From a checkpoint of a small transformer trained on Wikipedia: 12 heads of 32 (3 for keys and values), LayerNorm before each block.
MLP neurons of a small language model. Each row is named by its layer, matrix (down: output weights) and neuron, and shows model dimensions 224-351. Each number is 500 + 40 x the weight over its row's rms, rounded and kept within 0 to 999. Numbers have three digits each. A neuron's up and down rows have the sign that makes its largest values positive.
Before each neuron's rows, "fires before" lists the tokens most often just after its 100 highest values on Wikipedia text that the model never trained on.

fires before: " |", " in", ".", " |\n"
L3.down742:478557543564478462532507511472512503488523524447453453497483491524523558505507542517483506461529531543514480548482611543423510497462410494515505474457538561501459488471522501476542562497495544516471446456504442522461500455541564487512487519559483487532478538490523514490515473476540502497460558559512539432529460669498510373491477533541513506500507506488465526624427538449442472521507

fires before: " |", "N", "S", " Mark", ")"
L4.down281:453521539571492491515488495520585524531494478503490510503467491499456555482516500422496494393440542526472453448548547522567538536545466455530484495511479509554515501457534487447482495472541503502494441547716470519530522571553467537537468481498474494471505562443518554486463485566488590502512528539476521476528529594523458439528463511494540540459594453495444494603399441509542536510543

fires before: "==", "The", "G", "In", "On", "==="
L10.down563:523501506477515489529560511467514447508521447535461431492526476494514562496480539497494500560491472470496517530556495543557478411474487572495511517468486455514461484515501546508482452518550516466492508489551442539489493488456479503505530470487540529486565496492456480502481457492480501441485479464507558544508478465473537490493535421463501545491478498489536502520533551458525496476520

fires before: " |", ",", ".\n\n", ".", " |\n", " and"
L3.down242:473539528470462433516519594451517507459545446445437489523505511498458540540511607574520478404488486476478471513515484490549459542507509511515488478553471526566508466483513446476481449485528535491493401544695478466498478465488482476512498502473457505486510505537536501520472535544462506508554545478523473515581497547538532516531490477485511504492510518531520475593494499509580536469527

fires before: " of", ",", " and", ";", " in", "."
L4.down619:507495510572524576487538548593530492534430469520457408425471525553522597507524513538506414462532523546505416402503581452452514554511479527510477515481501475521494537565481488516488549452529615464472499423627535481501547499507472489445496512492496537504493512505493564490539471530502517432502492458496507455552502540481430415537516553527471476517478503461497551503497491524494452503581

fires before: "8", "2", "6", "9", "7", "5"
L9.down231:515532523506458494441511485473515534490604478449465462505436467488460507566500513524500541444513605515466575501506485517466482482546450469525529472513442501511464450506517518524489509543475473426442583508477472482443526501486480466450550521591587534497510456480515522518505431500498492429533474583509493492520524431569521555470425446406441537534439471466484531584565512400492535468493

fires before: "0", "5", "3", " |", "1", "2"
L6.down142:528501496447539500535372522459516536497494485549472510462520467521459503520483532589538550495505542519472509491496570451492469414512450587519471529574487429499507503485556501489465524527551521500458485580603530494512508592413489526509545522474528484535404451442515481483495514534432559491500496476531523435457450582533502459552536535491466584481470485518551525614467439485517521495543

fires before: "==", "===", "In", "The"
L6.down146:512531529524481504433523529482552548495538565482505497500488521496481540517453444503486499613545482526521535569446492477541461482495556524489529459523495462448526522527520521506491486515504469511539465509577529487475528494457485470493472485453561551454420476426468512487513516479528551474540490471548523500483490461473509476512509502493480516461497497505515529661560516549493504512464

fires before: ",", ".", " in", ".\n\n", " was"
L4.down96:479576571546464539505502468457466481508504496537498451489451516489549557477501530536422497494434528472451467521516550526501497525532538521528533520524486486450524487517471487571478503441517564489511429487571543532498454483521541457473511476462520499566502514532460489447481511633516522532461518477493478445580412581497509472460444539496531487489558477499504487579471528595443546498591

fires before: "0", "5", "8", "6", "9", "7"
L5.down291:427470468479504501538553480447513513508467499500442486446474516576513559479536467496496529360504514547516492419521543442537498506545465525517532473559492572504529512470525472501498478493491585504584412490596518406447498542474482421520495509471538469475573468451422483412499497564458497461511517482495464566587523526479519450510470483489491517508551534459380513611508509497509575493526

fires before: " |", " ", " |\n", ";"
L3.down540:501474528499481485469480536544532499487476498484481485534525407442554506480511445564462463430472499480485542492491542509467505463503493539481524504522517568532492475489507524550530484454514469485448471518703496502501543550535446452458503451487572549515500492574479426529498507497489493467517508452480522512489487511488533450467532509469435521504513458553484514693513505525562522523540

fires before: "2", "0", "8", "1", "4", "3"
L6.down606:523458452479491570508419528451539518544521547526518521391467474508530489566465484529490498474492454493468490421540563480526513503534480567559443557528497451526524537473525519484523458463587525430473451487624567521544572554399561490528507529437525481539421494473469501430457514510493490468505524512510509498456461586533538439481492574508510496444509496573511489598433471491593536462563

fires before: "-", "The", "===", "B", "A"
L7.down254:504499545549518522516532525500464518487520474411558498492534519555529444494448531444571549721454530510496520526487501493479500515507502500541514420487497503466547568515464553492532534463474449425543452477493499490541472496474563507529489378522519546482457534487503544501481532502473441453494471487423465504531524547521464461505465492512568481549567496450481510563547540476498483513551

fires before: ",", " of", ".", "\n", " in", " ("
L4.down640:513566574566495501514533491507531461505464511511467462495446480493506582481496565551454486454472464517553467435503595510504541569515531537499526546466481498462501517448476446514496532454535588479450472490644464450492472512484515488490490511544468506527502527485510519498525499483491493410469505472482490434489499574498469413505471539476526500531437469495466540615449482566428515557495

fires before: "==", "The", "In", "==="
L9.down621:499536505603516486442493493520496490505618505455550425577502473474554510481478465504512463504497531461486476557569514456487509476502504471516569492488560586492479507468471521464490525464464439469559459579540503460518470497466516462514479498534467529531432496493524439471499536516525489550441506515489502544513482499489502538442449459473438529531505489551460520541529511411519502488470

fires before: "2", "5", "1", "3", "4", "ing"
L12.down562:473532428554437537500437560547445488463517526488478431525479525517470514428508538447511603489529523508534512470481510516520609475479452462505539470527469487522555469522533505500507472477453483452483459502566446475520452540491470502514438501470510547489503502499447505562526545506537515523490518518501536466456522488524511517451529443383469488534521501502465567528544504412507539518518

fires before: " |", ";", ",", " |\n", "."
L7.down31:504466503531477536514460506511507437489564501477473528455541468512521485492477487537511541472532500504509496485446517498512511457583541552484509538517527448522469432505496493479520450517496534517438504540667536534505436520448489475439531497484586514528423450506452448512529526500439493459481452502525484449439455605523539516494518518442441555548510445544487454550542530546541458566443

fires before: "1", "0", "2", "3", "–"
L9.down38:453531469465496463478446482516476500441444447537542483488524468453540511483465499463474478455496472489476557484494515485523471541555484514502513458520513457506482515523498465501508494530477528463447500480505478508518440545561530530473450512438513606426502507482587533563496498548551467493543487508505510565431473551499498557485450571511494463605519537537459539505509464493506516510528

fires before: "1", "3", "2", "0", "4", "5"
L6.down490:481498504464451509536393519404501520448472527518468453460492506479500507497501509541534490451491550487513493468514563470513504511513461636520520529575470535542500490513528453508497492480518511455491459510655479448510523628413458508557513482509524500528465487442502484455518491504453576490480512528508482447453463603520485468525492505509504498493505459497477538633532443548514454461504

fires before: ".", ":", " |", "10"
L12.down126:463520533540470480496496506503524482444485515473474520544528443532584495502540432487510474487490485582580528516476459455483482491483500510468535461488530494550492512474504458493477548431525514466448474483594524576524511492484511553525570467470614469437530464530538543483492541473478485528456491617439521444507469543486398458486481445609495589550487520436535550508558490476555482523484

fires before: " |", ".", " |\n", "%", "1"
L6.down220:470517528449501531477504543465494485520484461504464556480572435515491526530511496518465477495472472507588536536427521446522518456521515534455514560546520429523514496479542493470458532545497531469496551531655524538498500574484530480511538490495524604512476425522452471526543550471507529522542497421541516464455494523494506534475457506499482497520515482498555504607548512499528472518441

fires before: "==", "===", "The", "In"
L7.down224:568448548518528471501476478537547490489498473491538492492559466453524496493462462494534483545522510474468533580529498498474438438510512529501473464502522528498514512478485535521474475519539481516515541504616517543481538561490514515507444483496548521519493506497503477490451514535532492469472531462525543548450512443497484471489499421535447537488506512502509538578490526490496476510496

fires before: "8", "0", "9", "6", "7", "3"
L6.down461:527490444455508525472452428453545484499526548463547436463581468506522513468509509454593525535486528565470530455514523493467480494488520525469501490467496488487520496545452500513454521494520492535534468478581464401494515477562495500561478565539538533504466489465466511525446521511498497486581546457500525503495502475522442487492488537495424398450547525444449483593506472546498509565598

fires before: "-"
L6.down762:508498528494506492493443492456485534451524452422531500494520437503529472470441488486559510583487535485539518527522505513491508565525495470500551469479521491566562532511422521492516522505527482492477454464606530394529491525502537494544503447533511471520531469486463506492484596476522507467503511446447485474499573518485509465454443503462523527469518506593462535561520488467452456482525

fires before: ".", " |", "1", "5", "%", "0"
L9.down717:429532532472567459522442531505500478466546508500410483497479535551405483429508513498433551524460515499588648482538482440464462507415471506467536470512576414519523527497566449495489430492497461463472517466590473504490487527509435479561576507492466522508457524490505501555537527532555486474495476473502551471570491484440497469553544522469500463469497499502490451503517518517460538463494

fires before: " |", ",", "–", ";", "0"
L10.down580:489478461512450470510489480458464500537471486462418512447476555469447521457487500473454440550493517520485496535498471491510478553444561535577499552584510509510528487461544504493485565465450486565480535552433483460467553529429424396492532515472416432572457518419467497552456519447525477503549434447499558549509512438532460526476502481459478540448427491522593492472502487512501578510528

fires before: " |", ".", "%", "1", "4"
L3.down263:495499522528487512497472528511543541439497467506420506473437433505514528472473504551500462471450510464472506493515483470489466470530484481507499504504532552496495576489570492529529501452551493512488444525682461431479515531524463468542470446452480508530451505475551467459471495526517607521465551477540508538494469534502524456513435516530483555545505458528496477663486464458529575479484

fires before: " |", ",", "–", ":", "-"
L6.down614:443568484492510455457466514493477493498522504496464508525496542495427543447549487475533507607517524581473463590444516507522476520476589483528503508491476476483532530532480477491467521486540487520466519509510491487485454509448490546542489434439514506511587473436515496537552448480544473499489448503534488528466485493582472467518570493531482495540538457492464476450526560528489541502476

fires before: "The", "-", "O", "A", "===", "In"
L5.down740:520537498546531483482518534441524553507460461472539472500518540522467504480530552472534515621420547563491476560393529548513445497475549510536545515495523478423461492559464511466515506527402466543479533462568529454537477484457576490488508417524536454481475512471490529495532489455475459469524475523492458525510530602486453398507442526531487491547482490484516481585500547517482462501532

fires before: "==", " ", "===", "The", "On", "In"
L10.down247:521495515532515509463500489500518455510490476504541482512511400488488540465509516497548458513463499500475495520547557497496474483522484531518500481589422585558498469494530543525489505489521468505552468552529568458496524577507520419496527513524481511539524488487481471472496521510495505527431526464579473512506524501515508476459465504530508529499509542527458513591480495514465585494499

fires before: ".", ";", " |", ":", "–", " %"
L12.down17:518483532445523450495462493467507550492533488445537520520524487518513545510477511458518455487445447458564509477471507491515492533519505475542450510518477470502493372478529441490525571448572539572443462450558541450506453477484419504564546559475478519548520534485497540587425516488504485462545464494493517551562447548487499457540490554536551508474545470477474508457426515515490524515466

fires before: "===", "The", "-", "|", "F", "In"
L4.down734:480494544514518503528528520448483484507533510502449446492481502482459479480459506502557475580534561576457464568505527491498500510521499462527498451433473534419552524510447543503486505526509516493564383487593526505535503507444468446522516427511511493482494498487529502567538477466488503441462501464503503451456518537498463466499497472544537521477434501477503497595438467504520494510556

fires before: " the", " to", " a", " in", " as", "."
L3.down589:452457580545467551504527479492529467481453447542412467478466510484467508478441448460472437514516471523508500486544523515489486534451441464477502532503506472524523510486506475503487541472504587469515481486522495459474527448503476457533536532535520514484525515438534520480584509551483550448482490494483462492485461468434491468567513542514524533515493432501502523791488433525568541468462

fires before: " |", "ron", "ers"
L3.down317:475544520567497535520511467464513536477497501491389514548443481522461529513503507547559452326457517503532434453489483462509499556468478539546482489544539453512486514563435510485517541485491536513555473494712461441522510534482555469473486510416490481484385532478489486498551476428567498514497483522565477521519512490513493438553420520483525494518449452459472512630488440462511509541491

fires before: "8", "4", "3", "5", "7"
L6.down243:463488492398464443541494499445447602507506498503514490467455530494476490489473531493497437514475513517427521479516547478572526492535539530473461489534482504481505484468508508499548470493489483479496435521659532474469600487509477452520478488460461509530493457542463483458504505505518542514525458516515460499547491518512480456481478507551519514429501491511500453703435485450538482511578

fires before: " |", ".", " m", "%", "0", "9"
L5.down37:505502535556499584511526508508457514470517479503392503462412488504525495498546475537505485456506491559499552501433519468479497518517482524462504535486516492506525470517480452474480544520554530461466511507652508546533470523494527522477522523446525507517458510481463518495541522496533559540443354524508490516451516558499492534567432511451488582501464466502535523603492518525469514590428

fires before: "0", "1", "2", "5", "4"
L10.down397:549575429456500568482510483527459515470479434470475419401411525518441497483481459453480448425452465497505494521490530481531530480478537487499540461529508450544523482504458494479492456586520587530548557551582502489472451443596485492529500588537525490440544450423538488545508487505465489488539542463531506461512517412511547561548445460497520526543534464547523486521464490564483524550542

fires before: "==", "In", "===", "The"
L10.down756:541469515496535474448501505542581497469489461486464457518539435547531523521479456501501443485496534470485503541494475485469516482483544486516528480507534476516563542502485494493525493507545469497518494503741553498483489521530487516498498476456512530523506500561539498493529487499506521474498559508475509516525496461495506437477437455517468503498484440532496472514483502527513502530504